Part of a small language model's weights.
Size: 15 layers, width 192, 2 heads of 96, MLP 768 quick GELU.
Training: a variant of Adam for these matrices, 148M tokens, 4520 steps.
MLP neurons of a small language model. Each row is named by its layer, matrix (up: input weights) and neuron, and shows model dimensions 48-175. Each number is 128 + 32 x the weight over its row's rms, rounded and kept within 0 to 255. Numbers have three digits each.
After each neuron's rows, "fires after" lists the tokens most often just before its 100 highest values on Wikipedia text that the model never trained on.

L5.up624:140152139091177036117145131152124090140134127147094123146129096095095131193145124091170131133156142028178123089121124135148041090123134125131103133157186125120212122153162183147137162114099167152149157139140129151140144125112225123107115128165115110147185124191146140091138107173170151115176152099142191077138125126083104155116178120157110097161100151155166104156114169162140171120131
fires after: "n", "p", "the ", "P", "Un", "In"

L3.up529:181189142181160193104144099123159104163120164140090141190094149083117121107123113138133144174090146100159133177118101156178064133183136131148112111099149108097121106102141110161113145132107110194121144159092100125195094208085127162123074199157098075087112136107127175109152145120165133111164119139123128128089127126121120145115116122122171083157142146141172143121114133108124114103117
fires after: "ap", "201", "200", "199", "197"

L10.up436:069133117113126112154191099165132135116169054159087134125130102092103105074108168096109157144127135107122171110095128114172121113105102153172113204118137143171134155149159101136142153119131169120111125129170138178147178114128185152102151138148142151181155105138133166108171088159161188123103168082157128098127110219158083113111162144093129116123115173135149110124071140154139125051116
fires after: "A", "J", "L", "E", "O", "a"

L3.up325:064170067122170159121174111131087083127183135086164152158063106084133145096097140161152127112123135055180134154168112181161126110137127097151093103128103109085114101090124139167116146158125095152134082134061149107147109143118099125148073127112157104094111188101139118143142112126131159191162138183152105141101219114155073137114135086125165097100110149098134100207108162091115132152125
fires after: "ep", "ad", "ev", "ov", "pl", "5"

L5.up470:147095127119153093132065115143179090092116171164135153098078082166109132121105177092146117170145143103069127133110177171164121152161119116161087129113150091128142143137126142092070096048100099091123147138142065199131178140132187134063088124172118078127123110149114129135118127183232147051141173184122165093079170138109113154111127098122134129172163126142151105097104142176130131117061
fires after: "v", "c", "ev", "vi", "C"

L7.up365:077137096097124204132113102237096133134172109137138177097075093130123117131118166078181109129146134080133145104135150205147145109095112109176146153130135155103134079094137083114093144095122150132167113111111124184154138155103150132080115077081143095110103124062112193119137147115137127148102167117125179112091119190126107154110101121141144114146053112101118129191111141167135180166134
fires after: "R", "S", "s", "r", "l"

L7.up355:121101112105138141092093157084130072124129159084128060161114072106094141135103161149189209155111131159139180137114158133159090135144089124186080066128149104126140155092144154121125142135175182150113169140079100162208101132135157143090092168196115084108178109158154085130128105172188127138152058147123144127137133138188146110129142135121150116096126128109143171133134209129147050097093
fires after: "M", "em", "in", "P", "ot"

L5.up247:073155179101150125091182127183135121109174096119078151109116106157113152139125167149146151106156061130162164108162098144128079103138099135216127136069164152090142099074136132211095158125158144176113080154082105162134107116109080151122088151119063098160142148100096110127170116154132080155146204094134108140108126094111105141104112060087109111110117123073138135129135142104196121107153
fires after: "w", "pr", "W", "bec", "d", "tw"

L5.up637:082128151135149086116138138208152133081201093127103137167096096153121145135132079069140175132140082092119111068176153164137092165144143056083110096170107079106099075094152144139066118107188096149108140208151141123132144165140078174113132125094125126155123133116092111107156144163161148142134214162171127099134158094100120105078135103114123164067094166104152109154139118143163107100137
fires after: "d", "ad", "sh", "St", "ind", "Sh"

L12.up701:099101133140159175101084139108143153146167082126140094125096091101153127125106148118096141152122160114100154167088146222122173154115120129184110106082094134118181099150141133175149208143097146100109184114167110097155109146160130137121132064128117114139123126082107165131121149132167126115140133070160093103113156144129157150125131146106111164113066093177134109178092099129116133114000
fires after: "s", "a ", "res", "re", "es"

L3.up666:159080121158194172101108142142159130148115122091117141161109135080099119177105141172148140167090142145119130166105148131174056103179141128135092108116154116112103141095123092148089147068195163140164167114101110127167118142133120189046093166123099103154135120147153131119177104173219105114138114110131098136136172157154102169135127128122141102095124118150149147127112121088138102071128
fires after: "201", "m", "200", "199", "0", "202"

L12.up280:140125220119130089101141132092155141159138138150086140181081128167129102100100198116119164099116126163149153148121177158122142087152084094124133065161144097107143157112181161143151098107203136143116148143155109216115145143106172139090102115147128144167164133141087161185112124194140167085109123157182113120086139134163099115124097132159109146219083134149130080143118130132154161115115
fires after: "ch", "c", "l", "C", "M"

L4.up472:096062120066186156110190123201156130144156136107095108163145133100116124174191164120179104129105145124086143128140128151130112093151127134079102111127069231132117091095119168136156133061138055145113077152105137087132155177125111134061105109092111096124107134165116113085146134111117098180141095107161086091095135083137143074085119091137089125084093098156120103117143143085194104115145
fires after: "d", "b", "at", "B", "k"

L3.up439:051142111124159131097132122139183095122156140078114126168078057108133082108159147080131127196156109095156166164132157125121117165161087141130134148129144113058158141107167109130163110078121185123142091153069052158120158095080128128114126165117112083097104157059177116124156086121139147071165132152130086081107149145134089124118129091173141147080079166131151084110129115081086129072126
fires after: ") ", "is ", ", ", "was ", "), ", "\n\n"

L5.up7:136063125134148152060170124170147126106159134120131144178131108065085100158110138096171104103109158119182174229181123094128119109133129084121089118132103161111122092091170161157132150136122120135124116158134103129186151165116121125072175158094115098072138162122149123120147099110134167095151125125158121134121141123080107121073099065218107131095095076154129127120117118152149085116140
fires after: "m", "M", "199", "200", "202", "201"

L4.up417:163081173123122079117157159127123186145151190063053078188138137140135112129107126115162137171119132122136151138139184103113144148120107056141127086136088119078107146106164164104155115136133106156100114146146092153163121120129202107091176134152073135074084113175137095122113176172157140172079139122126133041113103115133096086085146098176102140182156148140128061112142168154134082130144
fires after: "b", "B", "4", "n", "3", "5"

L7.up569:081174111166120131072175090092140077081154101116077086137087083165094086114118161109162152079120087120122102151101096138063103095117123114141193139153157149135156099091152121119099153145154082136134111139139058148133160138129109120082132150129080091130143137079126084047138096170146137114114165088147112127116180089134103129143169037148172156113090123066141155075118198133175145126068
fires after: "ri", "W", "Th", "w", "bec", "re"

L5.up751:097085127184117132062076150136109157133174184078122111130108075154142079114182104102145156153130185145155176126116127171155068114117101106144073163076129080109107120097136115163170103123153183060137169138069100127177159152147140194104135155138065070105123134131158144102169096111150143150174153080126100119087117124119113174121125143085131150122107131149147141130117111040134136111097
fires after: "at", "v", "it", "fi", "s ", "t"

L7.up253:187161093070109114085124146171148152106169141148071096096162128124099135125084142107101113143094112102146151169174129112133093072091046129133124065153128193099158100157136125140123137146095172106108144157147138134149197089049137092148125132151134053129143145160175144117122116182157162195195115114184065137098111179154099103131148065151122185111131118147169080144105132130124179117122
fires after: "O", "U", "G", "E", "op", "ri"

L4.up207:105127140083159108098102091170178076143131171071052176159159098160225147133139133112159194104064099141128119152138137147103146069150081156145089085090108116163178117124145155073126183131166089155069083156123108181113125152125103137094088120164122115115116109072120114062136070153100106100131098142160151087111168128133119093103106094218176172121146118103149135171102182118158116120109
fires after: "A", "n", "B", "b", "d", "N"

L12.up505:105075153050168208123132155105169080158160147195101107118123098143118138066111154089149100143105166062117130125097153137163131121130128106102139169147125103105160120127116135136112191075086156134118147106167115087089110155119127124099075086129037151117192118134168203145131130146134140129174127103107101117122130135150121157118108150135074107159123171160140137181058091115140148140111
fires after: "s", "Y", "b", "/", "le", "re"

L7.up386:126154152085131081147102123147171123093171098148146120186117148073108113179156112082200107166136078112159145077131173112127094123111136139113085164127172124139150151105118088191148193106154135098118181108082122170126146137140197165101094108115129104133194113144055143114114058101138113082138108123141144132114114080104117099134157132106146130150085115145122123133121192147127097128103
fires after: "the ", "ol", "ad", ", ", "In", "on"

L3.up25:172159144102152125053083129148127109172169097093137133155128155194160126128114150143082123179087075127092168158087130123108095192170156147156157140208150198137129062106124140106065084078111153140112148132159090095128097122126148145073133129152175111106092108134114151106181132143195134181116095121141111114160115122100100101143123098098129059053115129132132138114100118157106146094114
fires after: "at ", "|", "ation", "an", ") ", "t"

L7.up289:089128066107199125099107112182081101117137164065090140104144055094115103151180149135107138141151119121158175175163155148134127061149100118109123066071101140114098148116127164075142134152128127182152148143097138177175174129133100167127084109145103121145104169061091129093152114122133090078113132135193098129151139138101120126123156130154142144046139124135146132137128135110207187121176
fires after: "d", "t", "en", "ill", "n", "ad"

L9.up719:114051124138150054100150152110167138099087148121093119154045117153116148125193150117111146105082092155141139137132131145101112145106111143149101159096062149136105125107199141148100187091177161180091135144081112155158148157149129114076131157143090148113162130167149101077173104129132127130093110163165066125125174150152112145108102130071187114086116170111151109154104086126144112119145
fires after: "e", "o", "st", "le", "ist", "it"

L4.up548:100075121092218125105130135154144129144158074102084131188101077159142155077154146105145143084147101128099113082150119188132120107108067124154083137117080096127087103105144207095114155149129101194080121136147159100201169142094069143118109104101065145175152178055105094108149123125076153113136116145159110117110199141121121108097154123144114174072067132106151087121123177141157109100154
fires after: "sh", "w", "st", "ill", "d", "H"

L7.up363:122136149100138065110132134149106137119159069173115190128134094086104136101107168154152186145084095090152167130150133088170128147145087106127117092092119171133132118116172132095102095134173136081129131150145111185110160105128243179088166129095148147123145079140137129095119139154157150065128155142140159113094143186079081098142117108123106152129122135073143136109059189233067113089091
fires after: "O", "Com"

L7.up31:178079116154128126092110093139136168120158127141086067122130069146094070160073125130157098110127147122131149169083139194138115075089137151162127109092109117140163100098160184162095111073100150116127183138124094121126136133133123143130168158154044139161131106109154092122125127196147109081135150122131086074140129130147120167125132124131069183070131145197108129144117057109200128129085
fires after: "i", "res", "si", "s", "es"

L12.up546:130172150099152147137126107119141068157146108143093163124101104054107077077131103106160131099161112102128156168164173140120102086116085118200183144105121103123097087153117122171127200156145065146156157116141105187147159103118140126112170120100115136107117134095135134119167120197102091092113147077129125102123126210070122126129125140098100158123113130124138104094083063117105119118171
fires after: "A", "f", "F", "a", "J"

L4.up368:143149096134114081092154158164135068104163089102076149078111136188110148107144126136213127094095087119072137065146114164115076130148130113156114154161123143166161143065107129162089148136096109143124104132091095095100116137131102113120100166116120129143132128116133166102158104177162157133244125146126170159119162123118088123158212108090116118154029144071142146152102123115102108105113
fires after: "sp", "ad", "pr", "r", "d", "re"

L5.up93:117096111081139202116147153132140128174130067046120181085070114099198077154148088114162116160122128059095132132120165163126152151076074076123187129095078136146143144139126131137122127164105092093088157145153150116128147186121164189146151063171141123178153086092099205149129127144141135108078109130142135092142117177155086113122130168152130130156133166126130139159085107156136129145098
fires after: "es", "| ", "s", "re", "S"

L4.up196:104095119114130106112085136133127155131148071107067106183143123135168124154110148109096142136137152116144183124135199170135112156129161126134104167112141172132103141066156159168099176120099150132078176164150140169153148152133119081133184087117081199148080109166054094133117112112099149151155146111113182097152131145113144104115101139105096141112134162089123110125123125092104106102142
fires after: "le", "l", "e", "r", "tr"

L5.up610:104132127138161119100125126213120139155153070151092135156138116099153108180136128073158207134126172124179144086142104141156124102132159135147112144102148148064140080064163158150121144119170153115104216169144093145137127117110113171132138130091137136092114119169084081162131116135133136128186148043138153063165139182104135097106128132117073146125080158130147148134146177130165091128080
fires after: "tr", "man", "str", "un", "K", "r"

L12.up475:122078212086154119125090111080186138141131185088107143129151116134172089143066162146105168162122131131138183134136194109118145128101132078129057132118112099137096154049128179120125127119115151114101148114105121142185129186145140142094132145181123085115135170127128172157109109178136134086127139135149160146157188133199133104129151157186179104148089159150132159138130206178104180114139
fires after: "l", "M", "in", "C", "em"

L9.up143:142072123144180103122119136107124098118136149133051154167106125117103134100107156124106152122059154098121165088183153190116082135113065169126140173100116153114113164148183157137148167120151144169151104144110140167171171170088167133085149083210104087095162161164111186077149131157174093146120092109155119096149125175008115140158152128140111136164112149107155117193100124140112133112161
fires after: "o", "S", "s", "e"

L3.up683:062157106090156114094120110137156085089136166061122071161134116094162087182119107132090116096150106115095155072116167142135170165147174156159182066130081168127138127127163150090106159056130151117125103169063118084123103127123109137142133082103112090139097132085063157115131106173200142135160131143191158094123137077108108092148090130117100087098084110084107120154111092144108120124100
fires after: "es", "el", "ed", "al", "n", "ad"

L9.up156:119125162151117109108124151169119062133143157110144194167049030100129091112121111143144140122090159112131207162184172111111143085111110095137097147099094112167092090089223135154125070147133099133079110134110132155137186157158119148090173133136123049100161194112080158175134088116136119156134139095194121091058114114128131142151143058121138144118100153154127091059144145068077137117097
fires after: "- ", "L", "t", "R", "B"

L2.up59:067148095118205097113192106172087140149158052159066091155114132101122081160140120074185146100138127097165121140181113101100128104108074135140145132076112140124174145067147139117130131131118064151164107143090095129127174121062112170138163157149123099162143125118177104093119176128164134072105129183155068078149174179153048109122197108185142152144139152175154126168117177140119145115090
fires after: ", ", "in ", "ember ", ". ", "| "

L3.up563:082122131115151110111125113143155085134179152061148136135096112072114097160192169150180133117121076157070158059167121171105131121148144124113142154096108170128114146118130078127100191095128092174095094145091073131078149173136086129105152084093097108144107122117083165072147143149166093152157137085146154076112162112164126108154150098108133158130138153104147127135100071123127076097067
fires after: "d", "al", "ab", "ach", "ad", "y"

L7.up562:132147088145183167117156112198083084103126124110149129100049094158107122101152127087146110101115127088135155087182100179152145158152079059107155165182110115114103168129130150127096163160115109143190075171144128133125148130104149178084126028161115089110098150105144205133127155156182130165089143147196138136160195165102112118139197086148158116119088122077146107178125119188155196107152
fires after: "R", "r", "ad", "v", "ail"

L7.up350:158088087156145091130118076128150097097142146136097082132095113168087080139108141113142168096077129168159159111144195148144122104156098126199116136156177157168133155154165138155065152078155179132081134120101127142134149173108128096072172098201095102091148151117110222042145094166158157035107090184166147095158142142142108141126134129122100120124084119109174125154109138192140107116091
fires after: "A", ", ", "li", "S", "ed ", "s"

L7.up547:120116176086106175123144165128119134075134096133109147142106141117119041124124168111147162119081101084098180126133117139164111158141129137134136113101139097119082131080151134104112113128148144100132073122151107092154183125122130147120076141122130135132108165155153150112130134169166131054108147144155094142103111109078042082131130105131155159162067177072133137128024140145086118074093
fires after: "Com", "ap", "W", "the ", "The "

L2.up767:088074114189130066096170134159126145120121073151086134108116114099058113115110166118189144136130106105090169142188122101154060113148090133141149125106120137095158144092133146141119071142135126103091117121134131171181118139105150161093133125151131165154184126215123053128142108224139081078128130080189127114070131182139125060146157104172090139099122115074122094133127149136091107091133
fires after: "O", "N", "d", "n", "B", "T"

L5.up116:114148106143156085099169126156085046132175114062128099128094100016147044152082096127162097135148098086111164146169137166128124131102098126181119072142101138106138151107191131190138163156175159111106128147114102117126109187123183124091112101129113116109174175151091188129132143125122136137130147146132140142177152098104109108110130108159140136120096129194127127142129166175172123126094
fires after: "is", "es", "a", "o", "en", "ed"

L7.up755:118113135143162187118135116086174163114141096106109093163122101111145077175138152147165104083100095092102120145125115130078148119119143093155156159116062160173121122110176118107089104099067108165141125157122095109094132164112114129067138152145067110132146134164147135089170110200148095157167156142141075127149177197151094114121165086069162174113139153107139137174128144131115093111114
fires after: "th", "F", "Th", "f", "sp", "b"

L3.up54:171114116138158172118177108135159111115139116130049109080125128148097139167117100107186137111130127091087124088154101182173150197171100110139132118077143202162152073068137110117121107158119089202110134118134112097095111119128144171125077130187131150149171163125161129129123123158119107128216104117125098131132133115104100119065101155101091083126104141118162093140152143065135124106122
fires after: ".", "q", "0", "(", "8", "2"

L10.up98:105150162132112135111066117119131117144169157110128138140036128104146085126087166109126105140124120097171162171152174120090087140115105051140117096190139110116107155124153168137110135221134138130063080140093159142103170130104145110153090061106151077144136153180110124125107091124144146104148116123178144116044112129161043048103076154110109182110103197115153115117125168084083144124113
fires after: "| ", "L", "E", "H", "B", "Cl"

L5.up691:151113117107100105119220122179139094099136199103128181146104115124102093126124125064067110189094146101166146095154144165203044122173140120109090176099135075076161130095126134118089101125145105116122150113132107208145132129118134160124140147145078129112133126145102165114126089140184155107137181167157164079108113125066091168156119142112144096159142193182143112120123109142080108126150
fires after: "in", "c", "v", "C", "x", "gr"

L2.up373:107161088157138149121092072139133150141137111084136114131065107146153090147135135119121164106076170116128186151114112199168139168171122160087100180125089142140173111139140144132131101110149170155091151137137105111088112153124135170122158163149121079180122174120105184089171164133153151111171148142145068111075152079097084106114134141104207119109098157106150099090066112140090152131011
fires after: "s", ".", "es", "ed", "y", "ers"

L5.up56:103132133139151107143107126115174122120150104101081089137082140094093100129066139129106142154055157072093142128134188098099176086110059131123132103038116075109159125118166114084135192134092128136116124139101118141139165176145146128110176116157114116111094140084164145124141100146115113114153138159179128142085174105184118091116094097156092111194099176127128068187107105084152142085184
fires after: "B", "ri", "A", "H", "a"

L4.up259:119082142152138103080181072133153126083146080137066088105113084092128127143083121106137118110118111074166147108134148167176147088165106135149112091073140167156189160057115165123128165160131085125138127075144095098107137202118177090120162093158093130138139136083139132152150079117137124155183153139155110118126152173072136148071090117179106126104070116120165030170143164093196109095138
fires after: "\n", "q", "4", ".", "7"

L2.up644:076122113095170132122158137179187105138167125088132156165115086122155125122156123105164142170152106157160164152191185127117150172149134134163098135151103150085115137094149110155128137119140141120131093160057098182126151140074182135109135112147073073093142145100157137115121143124150147053140148176154089122157183154149115101154124102177149173088054161136147089087120117134082128120120
fires after: ") ", ", ", "J", "M", "W"

L4.up284:102097168129117153108125120102134134157147075092002099094137073163189150098070119076113171143142166124129159182165191144123164130118066126077128088123096094153119152123147192100105183209144183159076120150195102123101176158132139134114154125146090179123154097118099113107166133173100133087136094125167106126122124176102113109124139115181119155122114136097149113146144144102118127057140
fires after: "H", "h", "s", "par"

L5.up149:151149094107124112087135123170119152120165158119111119129118099144121123177143140112177146167150140086054211147113103162192133190156133143102091197176089101102123101115140158178070089124156102095121102086110106129105088113141092229101144083115096114132128109103078131086138129126149167187134134121164137135096119105124086156152171137135129134103124152128168153110103158132097096076098
fires after: "Com", "ers", "ap", "p"

L5.up618:172079122115127082119124150096168164130175121094114112188120171106123105112110101038154125203147147125129148157130183134084153107102079106152169180154155103150142151160154172125151169164160143147149120136089109130157182140108140111069159144100130136097194114120145154090134114156136076073111123109206139158094161149124098081177128056194149156165175162182129112191131163171153116104109
fires after: "B", "I", "N", "H", "n", "- "

L7.up246:155093116138171186120100106193140145154129071115097134102119110134116139146115113137171185134051078107183157163116135197113146160169080070165144199081161105144139146136113145170070156152136091132135171085120143208147150142095126129133120093150082112126163130087134165108135125218123135133143152128158158134097151216149099098115072109129173127085077111092140112187127173171139198114128
fires after: "J", "N", "S", "R", "o", "i"

L5.up334:116093125122163128108158135222170078132168130081073178147111114101128087103079099116171098188165122068141143180157115141112074124152100145138108087118157131071177096082111114097185124183082066135119129159195122150134178163145171124095120112119100133158168142150101186136133094167124100140112125164140128167137139114114118108113100114147118139101034121181135137155163168105127126078118
fires after: "en", "n", "s", "os", "em", "is"

L7.up476:142075142097134108070102111139098149146140110123057110097154070091132163075089121042094113149130125118163184197100156126110150133142043121177154106069066131131185129147170116122174131185113108158139196118094101156156155117092166135077203097155108144123132070074108119074141133169096120085121126145140145097081135171103087082128115109150121143094151121130124087141049108083181174083169
fires after: "A", "E", "par"

L5.up211:125133121136158148094166089113136115111148120122060075158126098102155107119104137106112086135157130119095165146106184136130150136083107138133190101104064138150141069063202119093148127096108148134121075130106101055113100170109129138093117153069105157122090102154131176117152150203148148125150120152137074167138173108138104124109168146064115110140119125117173108080128121094058093156096
fires after: "re", "f", "s", "th", "Th", "se"

L3.up190:170157096133145139115115108127100065153136077125142130132134089044100133082104148097109162136103085105097144179098181148213097085151133084131114114108148101043135098079126172173128223069119083106103134118091108119117166173081054152124080154136070096069113149116128169122121101127105148122210123167127161122117126157193128093121078107148158088108100132094136109188102141053124084148131
fires after: "ep", "\n", "P", "er", "5", "4"

L7.up282:132100140056159084065139157148191142088180167073096128133104078175141114182169125070190129128160102064193133109147143144115151149187090083066101115083129083128126079086171159158118122097107125168141078166161111166145147127108105110138125113127119114150137116162106188119131155167119140089107165147151121151166146138102081152085148122139116137141107108068136114129096112126162129126072
fires after: "d", "D", "T", "ind", "St", "t"

L12.up106:135148069117180183100166107172136092147118085154053122121117122158133151081091172161126116117150108172123115093123103098165086111126111108116114136201126168097098125159143115138146163120130118184108120125095184147082122188125163140117168111115058092164184090158080176091143111173143162179112102159106111096125167165123118113088150159171112118173104200180152092176191120132192096108122
fires after: "e", ".", "4", "5", "or", "on"

L10.up248:139114087093152078152114107158213094143165101018117171168086103115141092104098153123121111122035125124163155149131117170131124125101126057179062114134144100174148130116153137124130185153129119143120072142122099095113141078112119119099160067195101134100198149138132132105126121139156154116152137125162102106096195146124097135139148099145095158092127118109110083102115119079066187103140
fires after: "e", "o", "a", "W"

L10.up459:136129191125099129111176143112188183086157102087102093141114109141117141137103161114136124099137119148151152106115174126100081112110082062199127132129166113129184124135169176160109111129123120161119101160086094153164135104095186119126190061103158058144150110104136143107128115089200170116166106182197158085084101154057113114094128109145194160141094146137137098108122141095108146128107
fires after: "B", "M", "a", "L", ". ", "b"

L4.up9:123110168138150108137178137134097122132129187124106127116111142061159098110118105102073079203116174074151129098134127151101138125180145112094101150130063081128142144111157173130136112155140125100141117133073064100089149145108130149089145199090131141070112139154100083133105137130131095127137221157108117097092212128076081168098142091119163113142156171184124115092108117112112126125054
fires after: "c", "rec", "ec", "comp", "te", "C"

L5.up455:103059077119157137116118064188162132093163131117095129114096133129092090183091125110165174136093130119156128099143152143189121086124130100101175165131143167183129117102177122141083138078175141096145097116132117215141129127124122115084154081172129124121161168115130183127148112197212116149139168136158125083118165150119111125120160132113110102063081156099119084107156174126108139118121
fires after: "S", "as", "i", "r", "z", "o"

L10.up415:083072164107142108109102079166112116133125077147106127117095128104192099180074130150191179100139155112123121145187120174125120139128118103134122127065099106119149148053126141189144176168141075177100156165092113115132107151099109109126133158121115063119174134090099123143135137103136111093085134131075124151149129144090084110104153139190139131122048158174112147158166171132184166120118
fires after: ", ", "m", ". ", "uary ", "ember ", "e "

L9.up153:117083071165178165159120099133121092138127120047121160145148070110126088105130133124118151164115157143159166102132142113165127104071140102120147157186080116128120131159151132108103120152168157137151128164144117127106134090066113182131160068177130116116184166109130119136165146112147131119139170143177091121111132133123120124110158103108121133062160126128189090137088125069119142118119
fires after: "en", "o", "z", "as", "ti", "e"

L10.up334:143078078135207108119167107175201108147145117119019150146131130096139126176122131157090080155094162108152149115135112117138086081155128131108076105157128228101169044083153124189128165109144113130114147123148142131150136139128157127142118082098096128124157151164153101077146133200109120158199131166125111078104140153117143111074092104129145093167143102146110131198137174099168101106123
fires after: "wor", ".", "wi", "li", "bo", "or"

L12.up718:113141153106165067094116120104152103152131136086143109165092098117131122128105146141165173157102105129096210179105147081082144133151093115124162125144152099107118202106107149108096128087157175146074147193162142160150189097097210137089137126198124168120080091130122173111098120195131153117100066118183157105132106121150112127106184146194185154149113152116169160148129144189092127078092
fires after: "b", "M", "l", "B", "P"

L5.up264:140135086095154108127112115123216149131153121097094097151136133136119162113100136028088169154102161140147147141147152128094153084121025115174122152064118122114185124151176147143125182121127116129149152166078138125113147125094185172111184169149136127091102113161152137119131084131099144126196107137220088094100179161126114104125141053194164172124172112146153065128129116125129175106102
fires after: "B", "ol", "C", "I", "°"

L10.up265:109078091112136118100186097155131113129206142153034114157159148108157129133116126100092106124115115068159118119138158122115080110096078146188098145159143142099129079156152108110152144091080138128165076137151115128172164113103179079141107139080140068119140163126143156096142095162138080166167092126142081124130143146121076100077124072190165135148164142091159117138077123092123081078083
fires after: "the ", "wi", "ri", "O", "f", "B"

L3.up594:139157112139146097099145077099132158101177157158090098149097134115099103154157105129066083116159175091148139134123139120177089111123159145085093120148097148136152099095159209135158081084144174068136085098116068080123175132100112126085135148150106091075145186146156182123161132143203182130242200143110105080115140084133080171101141117080062121101112114125143081068113138151108147118111
fires after: "i", "s", "v", "p", "ec", "re"

L7.up378:145130104137134178138094100157121115105130201055128104161073127123171109153166097053146121211098193130136169123076136168149114125098124121137108131105159082083149139137102086115130133149192150110145093163128102117126160119089181109120183082180143067103111171122075129166149144138191112159171136115155114066060157163111096162097137144174162115125155148158150075089121131092131160087122
fires after: "o", "C", "ri", "as", "ak"

L9.up703:130063124143157122082140169153121146106095212111116116157088104078075102056183151150134150162131125185195185173143097169117145180144158105172099178144140152104100146108113161177160108117127104140088144165155138130211154145127147167156138154080137041140131151123088117104170121146140159095133136129211076153102144120139108138118122106066158127128135094081137071141132130086138084083134
fires after: "St", "ist", "it", "ast", "at"

L5.up505:154160135119134064117163128184144124140148145126115163160135102138097137162154137140151127144124117115143135176128129153138129113196099108123042158176133139093165095077097192190134106129101191106146071123138103130076183113137168133084109158162135051067114178120141160147156134136184161155157121118140165119151138149123098148131085055168098099141118136153179074085123161139142120086129
fires after: "P", "p", "c", "po", "C", "ec"

L2.up75:081078097120188131110160140202116079113151124145091092133106108069073126162166153123141087126115092137167133170145159084124097087133164104098130100137103218039148115134132140119101167098117123131076093164081052136141156107109115128055153156064139115084129137215169065107141157173172137076124113146180107084114144157167069068128084107200114136081099090134152139135108096097117098097100
fires after: "M", "m", "b", "J", "B", "R"

L2.up301:063122100107169105128136097167174137122162118115117122202144091116139118130144121087121166147134075144161172147207166137125127137152123149203139111142130158091091140090148103177159191081124159103101099166051085181115166133109161133110139126140101113109103155127174145137130116092130124066121150172110101122128152141122142105113126116156150175115063157123176110073140127087071112108119
fires after: ", ", ") ", "), ", "was ", "is "

L4.up715:163127138099152122118123114181132125127137107138126204100097067151091147133108137127189118131116161112164127187168143165199107131153098094118095122166120122069122122094160147184118111123144192189142138129131113116159203216114132119072140163123127081080126240178131122152151104121142126128161170097151084123104140148124106116113091126159083173108055154113134091182128166089169162083140
fires after: "gr", "r", "c", "ec"

L5.up527:110093114117160150093136059195133131133163076128092128103147088133123144168108112145164110113162105134190130176176092160105093133142146139209090086095122125064174151081154113157112152104156165144112182133066094170089163158136102125092142163112082134125110136136136088100157079102118151177185136122125144098156146109103108096084087143113097161082065154166131136179128141081151056124138
fires after: "o", "an", "bo", "man", "tr", "m"